config = dict(
    num_hidden_layers=13,
    hidden_size=192,
    num_attention_heads=12,
    num_key_value_heads=12,
    head_dim=32,
    intermediate_size=960,
    vocab_size=2048,
    hidden_act='swiglu',
    norm='rmsnorm',
    norm_place='pre',
    norm_eps=1e-05,
    positions='rope',
    rope_theta=100000.0,
    rope_fraction=0.5,
    qk_norm=False,
    attn_scale=0.177,
    bias='qkv',
    tie_word_embeddings=False,
    parallel_block=False,
    init='normal',
    init_std_qkv=0.0315,
    init_std_o=0.0223,
    init_std_up=0.0315,
    init_std_down=0.0141,
    optimizer='muon_variant',
    learning_rate=0.00265,
    lr_mult_qkv=0.7,
    lr_mult_up=0.744,
    beta1=0.93,
    lr_head=0.00813,
    max_grad_norm=1.0,
    warmup_steps=200,
    schedule='wsd',
    decay_fraction=0.677,
    decay_shape='square',
    final_lr_fraction=0.05,
    batch_tokens=65536,
    max_seq_len=1024,
    doc_mask=False,
    train_tokens=554000000,
    max_steps=8454,
    dataset='wikipedia_en',
)
MLP neurons of a small language model. Each row is named by its layer, matrix (gate and up: input weights) and neuron, and shows model dimensions 0-191. Each number is 500 + 40 x the weight over its row's rms, rounded and kept within 0 to 999. Numbers have three digits each. A neuron's up and down rows have the sign that makes its largest values positive.
Before each neuron's rows, "fires in" lists the words (lower case) most often at its 100 highest values on Wikipedia text that the model never trained on. A number after a token or word is its count.

fires in: "made" 20, "to" 10, "into" 7, "named" 7, "become" 7, "appointed" 7
L5.gate500:562481467461498496530531507462425532529472534570456529537461457479503454446443395473457489497540558481499416452459520458512461583508487546480477480555481528579502512543475515529484531437403514494508492511491510554533502497486491500580439468477526526479497510507478467467537468432468483501545538528459474438431473465543482507557501584550513450524524501492526463491587538542511534489447442525540457552423512521533543487534460465501423416504569448525548548531481495486463526525555479483496518575572461521572497417548482572511477416474511463522538480445504503479494443510483483492
L5.up500:494537497547535525451491499573481490445468457545444551514534479566499493500486530442490505479519506524507539562546531460494485529512443527459446406534430461518558420480464439466562523498469538513472500530449476497547514447512532509566414480520530523472508543527503512496545463447470539517542499528470504507434467541517496484491482496536513487576522594490499547557557493517499485482549482550560509495530431462500492494454513507430465527474511437501509609505583460519498523475501488517601466452540628494511450514532530470458453495482564532508475479518485422527441439614493455543

fires in: "the" 21, "his" 13, "s" 8, "its" 7, "same" 4
L10.gate345:419501517479516517542445500494541559411568555471464519445479565482513455549440528475493421493540557539508476517522505492531514510592503546486528426571523462513458452491463473472460501562482489485489505491467538430532573589497461556484533554483510415524487504542463463454452439485522546469537523531504484518519449488630511518464523562479410490526469456474516512536416592496523479487487469534471516486537515479435513555434542534524502434527519531492519479513563465523490536536460507485513542470483511462471508529532431485466447538506505463514478436501511490468478575557595470534
L10.up345:533517523448495532555396490468512517571525573445489526557485553503505499541468445458463442479481476496573470490460485484476571497589519488489465478544480481510505475503519464453482533505473404477486544509487432478517497447491503555487495566431444526478507446537564478522416506553500504507527545428453467476454523455459506496560504484559528487509559530480562503558468489476499493608521470481498442491463515389460489475529502478443501493552534532499499466432544545481485542570444479438502581510608462504460529483444488442515469458493516510463456438576487510529495446500499486562

fires in: "took" 22, "their" 20, "his" 14, "take" 9, "takes" 8, "its" 8
L2.gate287:542551481457506563530496501465522534515525512539441515455517533473463492562474467488498450440499504555530402494486471533451504519551475537490453495475553552511519443522530524470497504550421520501535484476410492494522558548576401520532428500409468564498555503493489505537439438401512515526445458531546453547466527512567513484539510483450505496493549564504442530494586468487498565507481515489433415459514496490454548471443554519505501525550566429532455520501523449501502500496556540511513505566527564467552490483460472522446516464509445509457469435440516470474484510528495474394
L2.up287:544500467422493545467517545470500482533496488550429522479439509515491442517476453439536501435473527535472441499496523518433481528511413539521447490540566521497545508519570492499499455522393524471506516471421502464524502543536400500555445509398489524480543513455490553497455426436513506563461460553513500535457534505556455502508509507439513513505551516491450583434545473502481538509519513507464417451478498480460541497448509475505520478567504426507459510449538463479456465477544557531512507540460616475537517532452479466403536454503457547465508474467531472464491538488506466421

fires in: "season" 33, "series" 17, "episode" 8, "show" 7, "region" 6, "weeks" 5
L3.gate906:474493538488558490509472481440442451492479555448422567475509487444522455516492500443500486519529474429509535496541455447501532431493410511594446508502524541553487489529452464476446507525482459471478509445530430529467532462458573466480484522493528526459431549467553478487490444618493521559457463566445547426513491456523524503476463476445492536470488449517468458474567447468521497481473523514571527581489561451448502478502484478457431540508576544452561571527488533525522509501513416500548519530471552530492483472509515532457480562474460523500528529523470498542481490528588425457
L3.up906:466497529532532560481517485438541393499544538504557487518476484530559477487481479556520533492506490511487400513491447505483496514504478517533441524476520530518481477527480403545539528445439509453562519540542567404479522494541441462442584496476506520555520491544485460463549488551567458463484507451476545524519570473466503423485506549479548543451446504450513524510478579524416506513512465557522563422510515387462459472460511508525511490487438488468521459476497555443465540520451510509516507524454527468508489553497568463500469563476548550502427547485457457531490573589498514482

fires in: "to" 39, "not" 9, "t" 7, "also" 4, "cannot" 4
L7.gate66:493492525520489498393501498524542454550464446485448540522435457563439486547490503489501517457487480512499476459538546505461444463503485431473555432472498418483449525422474472476470539567513492452493504450562477478504579483542500463564525491548548566500442475587464542514480522520531582535499493484565511485474524502502576454460475523533515489512469556460520493475486461495478555446432494513424572501499403459490526484477458501465497561431514478500545516511438568514507440491464521444518499547510470485508495569510539481477492504457486451446521581468532568434495515600410521519
L7.up66:522502514501509450480453484512514431461424469505518491501454425467442559457483569479538545449450464559524518426412501453480475523569528505544491467555518459478476496437511564473500461553466486539515547497526552539514517484530488481540452541547485549574470549517469483525484512503532455507509491508525517566500545530495496499476480565514456420444514447457482542514587534478532539497453457550455497482485555504495427530461448421509512504456533475415563504484506565454487466521446441484534486464537516408610502507463470438470459499522470468515487545421466525491560552547445417508

fires in: "is" 76, "are" 18
L2.gate344:522504486512543491529453531425450514442507442489504500526514512526524491488584529524464449579497583497415502549554568523520445599500457500537478472482508477523583551490560524523474499538546495538542541518482540478476487548504479498593487459520467439522511482493469418489515463563548482481482447481535499500453438390549389543517488451566477481492525513545472477478500415461551530512508495546570481505482554547508494421465481453529543494477556486524518526517453519421423450468438476551486539537457469519461538445455532415490512519509451516521473490503520452566468470512507488505
L2.up344:520481451521542464564484459500483502460504504485534496506529513542556439521490450549481419553484521534520539486490550526568512520549490514509547480535405539495505498555523515509554444599480531475541506527482540462483499524552483469537542479518502510514439462530498435456527489540499446447476509480460457523482536490518505545506552577541459477460405527500473460446464465500554466538441513537555449540456554528516520468466478473510529549598602431515492517546554530445528479498441498518476488504539441549491469418426531440499433386515502517499414481501441479551421442537502504510

fires in: "you" 15, "women" 15, "children" 10, "your" 8, "single" 8, "young" 6
L2.gate294:498507521557524519492510416552494531500516436414494539491475509466511497550575387492513475433417471525480499532546506474553445490518421437523558503455485464540499489487429553490490501513456491501568492571527481492445494437541518495551590471491499575485570519460531485481468485470552529519515565572484588487549500519544453446486470471444572523540482526469489476459463506494548526460483511545580510534503525477519488456498513495502505503464493431496464446439462510434518509525510563472470498446473456528507439473459547514532527474599385513452533510473509536537491445560525476548
L2.up294:524467556551485494530453448462487488492546441480570479496519538519558549472570465484570475496484499550502506471481499417492529460437536491496513531493491519499531509540589467455550487487530488492489566504460450435505543572553439541468434482526449479435477488576447450453470503544519504579492526507499603517542510594514478539414546496486526481442499460501421421486497450546443478535447502540538517480446484494517444464491510543500418518474529456419516472469510538544513471544540508437458476524487461499449489450518524473501532488538384491600531475481554533516537519516513501523

fires in: "his" 57, "s" 22, "its" 6
L7.gate810:494483490435489506505518492524510495510542425472453496519501555481492471461495578466420523557585492555520500479502472521531492557535508480475419434529498500512473469515460504460564498486460477498461510509540422484476444544481503472465499508495463493493521429435542493462587457401499521442465458470524517464556519495503492460540568474487488534475500478488529499554483524487487449489514517450544447392442496538438494410460605511486402470534553492502482534475457489492439508474486447468557492470491524483539475513483488510454506397460409585454625463477463517446494529505485461506
L7.up810:495459497457480478486429507540523467488558487486568490487511602507535517476441554465530544473570547528519512539511499527548456502548560408473546478575488470505540521457460581472566530454523408565535502494527471523530457529483521457450529516603457517552470483442543475494512493527510558502529459469539466518551514493471465543514525520483475467539529532493534520549452469533518574491495402482410531506522378530508490503464533465475461478544542443480487472539535530511481448513538486434565510566496479553423531480488477483442596516439441454461544508530473497494542514527511522471

fires in: "end" 15, "events" 11, "subjects" 8, "eventually" 7, "event" 7, "finished" 6
L3.gate273:484465470480527451474436475498524446489508560556507537512484515477547541501535463479508416508529468442498422547471531528483446486543483481587524470523493511430381515528497530547486547494503565509559453519471505561472512561575539543478471433475586477505469476489519474558547458505431437458549511537538442506478499438501454513586510494524509493514472581529488486506482459483422522518430570577506480542478516514464485507514520556456444520517510480551555495464571525533422437472491498465459505520525489541452561442441494558570456483532532526488471532546430464447429511482493496476
L3.up273:515519512534523497483525463478442508481482519542490448463530508527588425511511537458515469560433492410527418522501479544546528479480474397506514503520511488513476514473459490481507509492512541508492452443526540483606518475548523503498517478499509503504392495508470507544536503478499528527458436446504482446545508467565466443511551536515532585446506523484474500459497407493433526489486535495566427473392579504425598527526512531474469505430387468479532508449465511455578509491561517500452510550469481497486498499493478505539456572443547521528486463546525538555557554516460497470

fires in: "british" 17, "french" 14, "election" 9, "records" 9, "army" 9, "airport" 6
L2.gate75:527513486524501493553495485606533549414540507485482475456511472451435509469476547540478507511525506474485450513521568456433426466489466539501483515538533465584523503443431508489483503455553455530568490480512536546563474549471467518444525574520441467543463437563478535446486478470474512484469574432490530430469485506507505478498428462482406577496538418520470514491491465558545522508503459511512469526431552514516435484514524425456498485468512476483575458472444527480554406486481495458485520585584486480536523501500553520484474418542478435532529523436497484503473520513478550462
L2.up75:462463525552479381502462417529452554474494477497521439488485523494452509531495460523460439514504486496473436489477594548447505489501527499537520383592537429556530486442446489461521445512515545534537544431478448581497570536497563519494570481534435469539454447540532501548489522483466488475459503437499488491501538533541476483438471548491461599499507450487517540501479511498550502512498456577491440507442489534490440481514543484430533526471485491431563480459462481464460506500451484477535511542573480533488506448499562554488459424572535516528550476506557516531461500498491489470

fires in: "the" 18, "of" 13, "s" 6, "in" 6, "to" 5, "your" 4
L5.gate643:454440508578526390466516474542435507504471483525493590525469542468494481476500482526461413517493484500516474482527496502467498480454543530506473439558506520538514506545472414504449462551493572450605549494503472459464445439487470535526467519522500487465563472571506489500446487486584501479473499477519618572488571452447469511495577574532398448494489450499512480485503491498537456568501497513454514493504483506435559526512472496517561453500558468538521499464553504436462524562461519488466505512448551564565546460527496492507572499454516445530507495459529551478469463522557494457
L5.up643:443472515514539422525446499566552500478383570501427494520476470535509503506493455474543424486401533477468528463515482527439442464521477502494493486437516461408546545515424531455496535553492471592501547505467501471583508423519536476442562533591488467474540542533537582573423490502528489511459504518516510557481479465530491536509532528566517536515446443478525489519462546545546465491481468527482460465482576518431518474467486527491498417464537488577526521480490473472450482539421492456513524526498508578524539549483548526504523530487530462448522493475464500538518468476524451475

fires in: "his" 73, "historic" 7, "its" 6, "historian" 4
L2.gate731:503497414533547487455406498483574508552550518481477489529494528522477516525433519471565476488504489587506464587571532463452376477613519488456509503484460481509524504488438516466459542481514510500527434470531484547532521509552501503523571526437489472456519394497452511481491443515488594529472443432457522500460557532571567487513505554488447536534556548471551490516459482497519445498483460461474499523487558536512463417580450507444542537513536494434477541564491460486433484475491506487462572496515494522496469522493468469541502520511497529477460549465526504515469504563503543432
L2.up731:568499494487463495519498508516528534543503516475457467594471586531535481484436488449442510458492489531497532458522533447501549549493480514505474501512529476498562545486445507465466560445463462483480490487465544452516397406447400508563500475472503482492489459531471482410415560432495461468525515489479446436506547480542538521491500487477507497532526469536488456457490492586511417503523542526468482561508521520505502535519466545459546535459484449470480478547478541508480500440509450425490563408436488565446512557429478458515465455518422461491530520511526478504432573478518479403

fires in: "he" 44, "heber" 4, "health" 4, "heart" 4
L2.gate675:498476426429445516534548531497556475516550448492538506551498500514493524476547554497512521444489481537408543504567489394490544504529414422485542539521506453478414439489453522415507500450473504495537571459420506480553477476547491524487500454497483482472540524497540486491494463476540506444484486499538468541490548546484486520492475433551440515573518538468517503413454462442531534420545493532459543458495459505500499527451549447569473532460569478481477456492499465457439547512467555494473490491443476582442510491509450511495549543514506461539589565570516528524551523507491533441
L2.up675:525508529535475476519536515500559498534412505514556429504474553473501519510569533527502582463451515536486555503507523475476519433524480502490566526576480435456455494495557514467499446462457602442527499508423505510512402403519487558440479458449467514511526491508529529479458473534497512505453470556524542524542533605472396526486479490495560571490493484444463486505525484553454534479531524487471510493447457421458533487465482476482465555526491399470475482525483522489438478530399563551490449497489452555507530491547526460480507465448561496505530524604527527515548481487504517525

fires in: "american" 27, "british" 18, "original" 5
L2.gate905:539538512538489461491496484458512524555466487410550572555442507453505463413498514473481535520504536525509562506534559481432494500545558448428495431441496516499547481482534494475524524400502474545475528504531509464566492478532478488476584469511446511418521480614431516479487528567463451536401490433586514503520470567487524532395496553494472571452544541437579520492488533498452475469499502546520503461480453453537457518505473495518460435479460481437465532531499534512539458544491553484540443511474424485498536492513480467501494505422524459487436499493538519534540529499489485509
L2.up905:561528520512520498469463531527499520495530516457463547535440540430538500505419567487510469488448482511586580469458507493525481539523489474466492524490512479479576472467506530458507491414546505508493477486569528434562512494484503464424532504469430453422548493532426471563501490507478474480486527457547543442611447607557474477438518509485466529538530555425587493511521541485476529506469454502517454505521468459482480533527441500580461468533469450508462464506587522522559485541583489446466477552503479473524507446525530447443519511516497485445470543498538481484531548554496557578

fires in: "second" 14, "middle" 9, "fourth" 8, "mid" 8, "welsh" 6, "writing" 5
L4.gate696:460504478473533470536501534452503519551493547466533492533502480524435508478551552524433422479560478462474394473503448453453512524560474406509491550437437413530521547473511463581437497437542507434511520472495534462529537485506490498549447468508473544480529478470527520454453512433514425452501452530575517455534506499489508449559554485440545526515532518505527477492580443469554485484488473532416497484484561501526529447449532466529559548524476486529444578504454431531520472502430487554470553510521552549506520547516442535472586415490521523523524539500494483534521468508476480439
L4.up696:522481466515489494492502508519513480595537496429544497512600485515557499541502542528507491495522482479510469505461448498466525461459581462415524489455462483560505459484505529510507495449496425453469509442571437457484497539534473452481508497437463546427544479508487473478527455483466417522419501474577495542480520468624505507528527477499554505460459531515503502485525493545440526501521485514557572404471451452491540539525498540412534492501460494510438571451516480541537477543476521537446497528535448437365477549500530452430548526504564459502529578544477518495488524504492530481

fires in: "you" 16, "i" 12, "your" 9, "nobody" 5, "african" 4, "it" 4
L10.gate49:517512491474486496466564492443456507477512479516513471461434468534504528484592506569544479532517474448593532494514512473513453495492539469505416494470529472586525499491484512414488424583481518457568475475538562448444485504535503500503501550458495539518540526483456486531515536449490510514609516605474592522478599560489418448533594527515440429480522543480522466484482535481470510522499550507486450523478540547488519451462475492513548467473507537525462550488481520496437485515507534479390485516517444453491460508471523512557565492494507476500554534547566504474549502446450436451
L10.up49:524470540553483470514414546510504585425471476511443471499567475425528454550514488579480459492424495502475478510441492485543491453501468525532462517477509566467480518463466438490529511499523437489497575491522484528538594476503536504522536472461532527483479534547445512545500491519451535478521517461451532474462500575531520581439493475513539507442515525470476441463523498495544440446463457606460520487535502531499471450538541500461587505582558530473485455510461495568527472543557569408537492499490503517577493536561539522523519475474565557573435494523563527457513558497481469554

fires in: "are" 22, "several" 16, "is" 13, "an" 8, "many" 7, "some" 6
L2.gate349:512515556518500410487476473574515518506504550483550543515505512592500530479548558502455551577540529504563518472554473420546541586499491479498487498437544491483489471475454428488447531516510520526539447473519503559492449533478574478542473468513469525482534532508525456460465503512480534445517450503457454476485551532498444561416532471578397532508547458619470411502545433519500495529472485497547515467491572556516494504490478496485465464527531498539499513460463446481504534442433456479516518543488567529500519522471423463501475478530536609509474497477473490537443470476547582528
L2.up349:581516473485458425456524525492476479425479543520472501470565528542503503461479479521475465515489466519506429474491529453426505489443531510496461493550441484493525472498468498577524501566520470483505493572488500555469459551450498483522524499519554487534524547489496447467435396505489483525475501545541450476471504541471443484456524482555471486435537482599383430556562422520481546457454492514467453477451545498533478445438528559417472501548504486500418533539570464481537507479438533517523468546486508521513554532499447456539490530538550560529430494567505491543455424462463502462

fires in: "in" 41, "as" 29, "the" 9
L10.gate892:548457515549518541496536454491488494450499476499520588567484496483536513490437491542487511509412563463492522524505529471544447532452534529457488535574462440529517464478420465557484556473460436493521506483495447500420535532433481498542535514544506475497413567465491464475508502523515472459477535486534514529464513398471491502518444527606518503507537541520549526493448490477455499465489485462446548498487486509531510453510541522518546550469515437478568412517484550449482499483549442555498535558471560425531552528475423470525568495488528559568489511399486505529439599520458529481
L10.up892:519477471488481440535484475498503534506567504502471454604564524500478523532555519427453523504520501421485565536580494508486532571487516438526494489541495532558516496553502433438476509453479503462557568468506492488447487483486482514577508493466523507485493482619544522527470561386590476465471531560435497469534541579492473477476532486512533544514522552560490513472503524413491547493557521524584480569528513471530517506507503466508423476421588499466527450551558480506469439486511549431451461435469495521488497511531534492498530452523465449458560506509476481464510574480489479510

fires in: "he" 47, "she" 18, "heber" 4, "heart" 4
L2.gate385:484476512465496503510486488472480478537569425487466492486462515548565468568526443536510446432512514501499431511536496510488487487500486515439541475533521520471544473484458606439472544552420493542463504478547497455564398468467457456459441450574442453508556505473534493567533572474541508543484566501498500482474519537487520597522508474441403539432509455439448443468513488439470483525544554509534530471505519464527491493541462504479521456473503439509455528462533524480434562545517586491443553524558486457554444539546496512495462488492451497470528502530470458484425434546494449510
L2.up385:473487486507445477476483458497507498469468569496484456506500532461552437493509473483521506482503425469495518501597507527509552540504572503538426456546532482530432556522555442546503462525535506515502460438425562499442452432480550494464506429479501504483520530578431439442526503433464493508550433603526515469541633417477504443417519445435518460492450434510507444478504475469520470443515558523464584482487482507503462543480513486568475557540467499470466495446481513470491499461495495424517536603520469500472475447493436527532484525511507461496503474503521530521544463491532502489

fires in: "not" 22, "may" 11, "t" 10, "must" 9, "without" 8, "cannot" 5
L5.gate874:456471532542590439463474486433436458516459546516560554545544454447436492514379552504425460530554490550449476529476571565451519389554461489533536492511491560430553552499481445513452597495510474543538538534508549538488447479492522504506487533446470513535537439519546513571479514533503530479513448501459460520473481498562472499490531537456486384508517489466517555486500471499553531532507507546481509440564500475467503461454544514487455510478502491512580563476444548552532583499556500539520481479487473490527477543516530534509528460483483448478550466486493539510520483496439461529
L5.up874:553491519477544520467505461555484572468476510522520578530492462528558427454499528484565584463539478483417498466496475472476408498488462527452516521572454458420437487529524488542509528476494474432519471471477497409506461523485518506496439509498469450570430575482435571500480461531561529460480526559463499477495457573518535475498496493461462448551420506511568441517473510515535531468570482512449482498488549529510483462513424540496497561496537449466531426430545515448522496464462462438474463486468542477533551535476508509490548452503514493510416496517522528415512553586509489453

fires in: "york" 23, "order" 9, "ippolit" 6, "exaa" 4, "implemented" 4, "one" 4
L3.gate948:582528429510468503483379444529475486530566471521483506520498444485548516458518511493514467527512405476508553503518559517541518427500547491522543475514476504495479496574482489491425537506515538528551488482518431422426533489505542523527477470511471454446538485540444558520542510503483526515486528468534492505470527417572424497502488514459462509485442520412508549499541561547521512504494449544520475448413467549565520461524563490555535467404451543452465483525517455533438463514422484501498565620485548497519538522472476447474450533463543504513464470482448532545483531496545535496
L3.up948:468489465515549524535482487490478524415474432545436465492458506499574590512458473452460504461542549554429485529522489462479490518521464498481493485508535496487492516565405522463435453504527550481489511439437485451568459514460566486450416457516474453516445525500442519539493433520494508507440530514508530494528527575509500475475469508521531556524472484458499502553460473480538555495537584518567608567506499580527467519501565498409484444474448453458555478503527450498515497477461465547502561471515569447533478423529483476469517462497529506474417543521452552535517572530492507440

fires in: "british" 17, "french" 13, "american" 9, "roman" 9, "grand" 8
L3.gate252:558540512502505403537449539582458478519566532575476526471481556466476510506501494480528492490577524516437525529538505505510522483543507494495517562433443511532536470512444503492469491441501497516513441454528436555549452517418531446472549449557491461499534483464503447506475537524467501492489525447499464450613496513497456500505497453496514403565565495536507493514533471472435529530437539569505454589497547557477446578449440503484540489495471513453451438511493488509501450430487419553532485550498466562502472542492540471486510476513571545471455457567468465524537486442441483559
L3.up252:555395540452528539458463490529489551512527520481528565536482538451527457530516533487485449531559489523510427549423506450512503444534530481488482490564536488470437481457458525417532468441524445390518434489518478524540398528520541452481507543512492437504494507434460467515467504512562440458466512381510531543531524544474516497582519515441529483571504480494530501558497469529471522479429443475463539448465511521497468484460395500481559436457484440475521500466512440425487564473490470492434527550556490517497527574499516485564476528472467502518528491447523516497495461512485492488

fires in: "you" 15, "each" 11, "last" 11, "every" 8, "your" 8, "just" 8
L2.gate760:531477545479550464498516501437458471519506482548500437496495498550534514476480432539566464477478501502514518558485508520559465500555616548564500533536532488470543469545471569533477513479514476473554483560529509499433557548600448459575544531482530519473529455490442544475501440492525473516515542565489490453500499500534453500463500484507572579489521518513517443552474531478521486511464494577430501461483473546471430446483462473525499531532543503512558517403440494534536535501551555390477553549483512483609489429534501608495537527533497491498452510504492501430509562549508479516
L2.up760:511481582490564505524439488484434529534512493511502496484566474549458502527483492482466504482526563525488529505439516477541459473453543446607520571521508383532479414534453436484455508559454547458545500466463481409426512521582495509530503484427480501486473537457529475484496488491575514475483483545509581487534500424458495527517524433495480488467582475468525497545448514472519532530484467490487493435487516523458531470502490497439538454499445427538432528509494406484491540557518463506522424451502487538578492484452525479540563537467435479486499541494538538575506558574503466529

fires in: "based" 18, "station" 15, "still" 7, "located" 7, "stations" 5
L2.gate264:582424502526470521508464554566472498493512532458456536498497439581532451479571484555485506495478562402467477513501453508472506501493524487588572536474469441513538493476453503495459560580515476546572484508555547576489549501513557549519430503508504458500467455468584510464441540506490477499447524513505446519521512584446528533471460428451484519463441487526523454428507563453513523449438483464487480503488469537529566506544474497508533584476534433549474484460466505476477575456452523544505504548450548535496552500484509504563488458574466491529525475443484546543447454455532479486
L2.up264:510454517363567512494477482503505531465469567508489578488469501487431484472507494479472482519513502545405477495424457472520396469554445463510518481609424550515510513514451525528540496558540520506487532495491494482495546496538496515455529474506522507526478519511466507500519474551497507524513483569458441596562488505553505463472496521494507510480508506431481457401516477511484463493492513448493416534388488530529473471489539645488512521493523460523542514413471520504507503457483501489476534487506434528478542391467521451472469562524508497557492512527526429450516527523468425469

fires in: "to" 26, "for" 9, "of" 9, "awarded" 6, "into" 5
L7.gate61:470518525547497518442510447515527525497483504519565520482499496599533541484450470533493438456570487523539503531483490472536504525443520489545609458499465454514585506501572392505440560495472511555456468504469461508522367543555479526540491495511482498484463542510531535502542496470489513512516552508554497489440533492505528507487610522512497441521531517367483509474494547533508486483505435610501491501520454493497522521588395438441463516488506493484529477479493493511486473513485493486583488519466523493514519533457523437441505490466494507455527559520527496449520514468591433426
L7.up61:550480446532528569496454450485548517467508452505466522583489451542528440508478462516487549444510483525505516488503495470553530549458546483492559536528413486530563499490523510411513556463514470468486533517481454502516487477461558508532512468521559574442497521526549524533525463456453508457547442553422456442447526478428507532561522479569518519476482504495464483521522470447542516452522463489493495577505403511514518561508428462515518458471604473468568515452508431483450459524561443534491532524524560471519568554457452529463498419500516508586536528530501509550522416493566508491

fires in: "served" 20, "club" 18, "played" 16, "located" 11
L2.gate670:495482600433602546597487502518478476525433469548475462491578527475588486508543461480473518539552481495437509491566507508467522446520515469550501492499507444511573460521474547483465531488465502496459479456521543499531567524571516474492550490583462491434469504495474466528517503545509475535474564512471511536494563500479542504442507478483491543485477486510509471540603540567428540465541463494488488557478523432526523534513449560516462531463495499569507470448497537480455500626472388480551531489513462521466533454497514471513498595543469475534469504466417500495482477534524470430
L2.up670:561542499482456523478523509484509518543497433427490531521463463512511518490568470482501614455462531444484475481482486524470505484524535525488540482491493471531472464595505512494553489511475501579512493513522469538523503502459484499490506489511493548488431541490593564433493507491569519518460466441506556521549464519493552490465516499478565505442420461535546509525504527511463454490500477507486411467551488456592487411595499516469456477523569481518447534476566436481484500471499508486512452553461573525426446539601527489464529420473361428494450520469477481487462488491554488528

fires in: "the" 88
L2.gate590:453440475539495442469481544494462503516481465496418542561452535517459477475476513477454458489581523500532555502538516490473499501517507475539471399469506504488538509536445458469442522464492505504511435419478483553467498525428541583544487597454484564461523456451511442573553496395535582479568467492496474523506551494544507503489487528481468537517501538488601499471525557457444501449590457493430595561570543481555485530507510496485527499525574458560504524499492518554568505503489507508523461450498549507510469437475443501495516527517485532469481508518458552563505454469527438468
L2.up590:456494467477539448525432463492577519507435444478551560512484544539463461456411567434484536571555513477525460528508549445539513510476419446506483476498549554463518530504461447489525457498445446553443469483464466500503536371400421489519530525492486560468521504561493538528555427467551483489509506584459532507497553488487456455489499581510480515488516471501510494488513432519445525518475415454500435465502484422488492492505531496542533522484457429463466436487464448483472508507434501495538554441425523477481436480520478482551514458483499532514525509573450487522511488478533505454

fires in: "played" 22, "based" 18, "play" 10, "show" 9, "shows" 8, "playing" 7
L2.gate695:539434577510578453492460487431538487500541556481435500515555474528440485535497471481522563443483450428486464448476478435465571535513479518525511546525484511518591476462511471497493484509387545511412483506532504589493485596499476504597559535531482548452580476481530478475509519548454524491485491564458547468504509553470499491452453400493434545455449501511506527462568482521477467444491519435507478528471506552480426487498530578513550564429504481498486565528491519515471515463478513477534516473444528594493478480532561532541472497508464555495483528483550487515509514513455496529
L2.up695:510498464481524531520458496539445563510453559467411494470438489525499457496534410481533551467494457473443425476520458437560499432472530519487546514516492441472525421500517534532466576507437494493494486549576505552505552549492505484467458492526446554456600501481466492474503531523469514529491496526521559487584541617484475506468472500458480544482494496547467538468516548499475447529465469529532551487481479513435417489502527546497559570449497415514468505468476517528468520523550484534452546493400562590464503507580557476494413499459488560467485567536533488500495521497486485513

fires in: "he" 65, "hearing" 4, "heavy" 4
L2.gate461:427520474548517458513432502600436488482484473464500495547531532493509554473488538504485499526493537534495479421563448502579497465455477439501545486458476504538476564495493495439428533476504524472575494524558538437529483472464429509491432549468498495491581388407501438500563470501515478502464522558525504476440488540573535521517475480489505472478497459471533413450509517556486512523466539553500482447505604524540478500468507509545510486543481540503486502535466519468518463524412569453443523412506517412458505485520537453518514487441533496584555466509553506446516493521504548456
L2.up461:487467483441487530506469469482572522528610596543527521482538540527472477565496492456490480446478560485544567475490521482486563509452495433499503530513465538557519482491520532512522460494452565464456541470525608526467441509532492429536534495508538590522502544501491488478437499549523577557502546488498480585566559464442497485490481467508542431480440539508488548535461467529515445433527542463531523542486446486538498535491518474522520496545501507451487413548483526488478470489459456510465529481444477520486459533526502434526485478489433466405525503575477545525436387550517441519

fires in: "based" 18, "played" 17, "set" 13, "located" 11, "held" 10, "episode" 5
L2.gate910:505463554426547465525502468566457516428484507531474460477493423533542534405512512485536472470542506537440448499491471456444477495551436542516507469470527533426480473531468511537515500484436551450443500567469467459529534549457527527450527407455484458533541499491462458462438445439486460496431527539613536460438474472480499455491486517488477558402490516476460433476547440504478494510518488490510487563446574509518520435555550471484468553502548453550498531484458535520506475546460520463525487591471518516570562505445486548528482542561486542545488504484524484545534527566468505482
L2.up910:571489535461517483520562438541441457467494567458546469422516460604489506475497488496490502543471510505443419466480428537492519450568505475554513530486492571443479484524465539573567486491450491399483506489520495469508564538482542518458551476420456533484507512476531406438443474556511500562494496489581513479469512477538499430524468489506538611456512520462493484469561490498468486501496483540536409551505510543516531488535520572493498527514537481529484424519534490556429464515512529450459531519480562429459504509483487518550505455503427565518502528502494464534498508584442452490

fires in: "on" 75, "russian" 9
L2.gate366:523500589575513526539461485508488502524560458468550497526497474495532506547531491461446471510557494524502426532527475477546552473560492479492490503490533504524463377441490492483470585431588521502544492464501545536513496597477482486540394512479523498517507501426466506583530506433492470544531543562479483484443509424540445475550526537478487544541483494469529483469476555443516502537450496483514516535424521550545493466457439533439445469559458500481508473496450488522530533559598489501448460541553523473527462493466397467496444464442477495454473470452521540555461519530548520459
L2.up366:520480451486493513530388550481464441509477525482575481546523444444469524539558482530506547511541522493473511500511484474418489504429565536478498541396500522474528461514443546486439541411484504472568494541482401503462496397512479516527439418538594496450518509501491561453481516497470433494497524519508565528501552495491476492532476554483423466583483512499474556437409497494512507579492531491455475481479485502531422429477527433483480470519498503512483478508530501500489575463466505483526500412462531495498506437481496534445502458536518519517544511533493566510515447550466589477

fires in: "its" 53, "their" 47
L3.gate238:550487432510504541453485505475615519479531517511496516518470506469512473539504471547418495455577572574515524568520492461463512533505505501449394425483461509487484492517453516446535501480523460455521498505459508522507481470531480568510429528514469545400536493587497549496492409439453487547491492473515475504441514496489485475466515494480488542566483457487492475502499475508503556562508449545454496463469568522462522433603492488548522524524549481498466514471455488481380434485481472421483471469478440527440547515464432521515547454516443532439474507548533503491520455513504500387
L3.up238:477463426469547476460415543452448495470530425459534505462505543522537472495516524478446570494564506499487519598535453484441456533570465493483501425448443516509465508465553519522535525480499488477523481530446487506489497558548461516473543407505482520443562471498485544496506480372483475513538444524487539549499500500493534491419586549436481546529499456517533512499489469489497496512510473571499436511498615489534493428508552458509508440483472478488445536537452551530503442486419562481445463433540497534483539510516487547507499469510463464425552489445494463487526558434519440485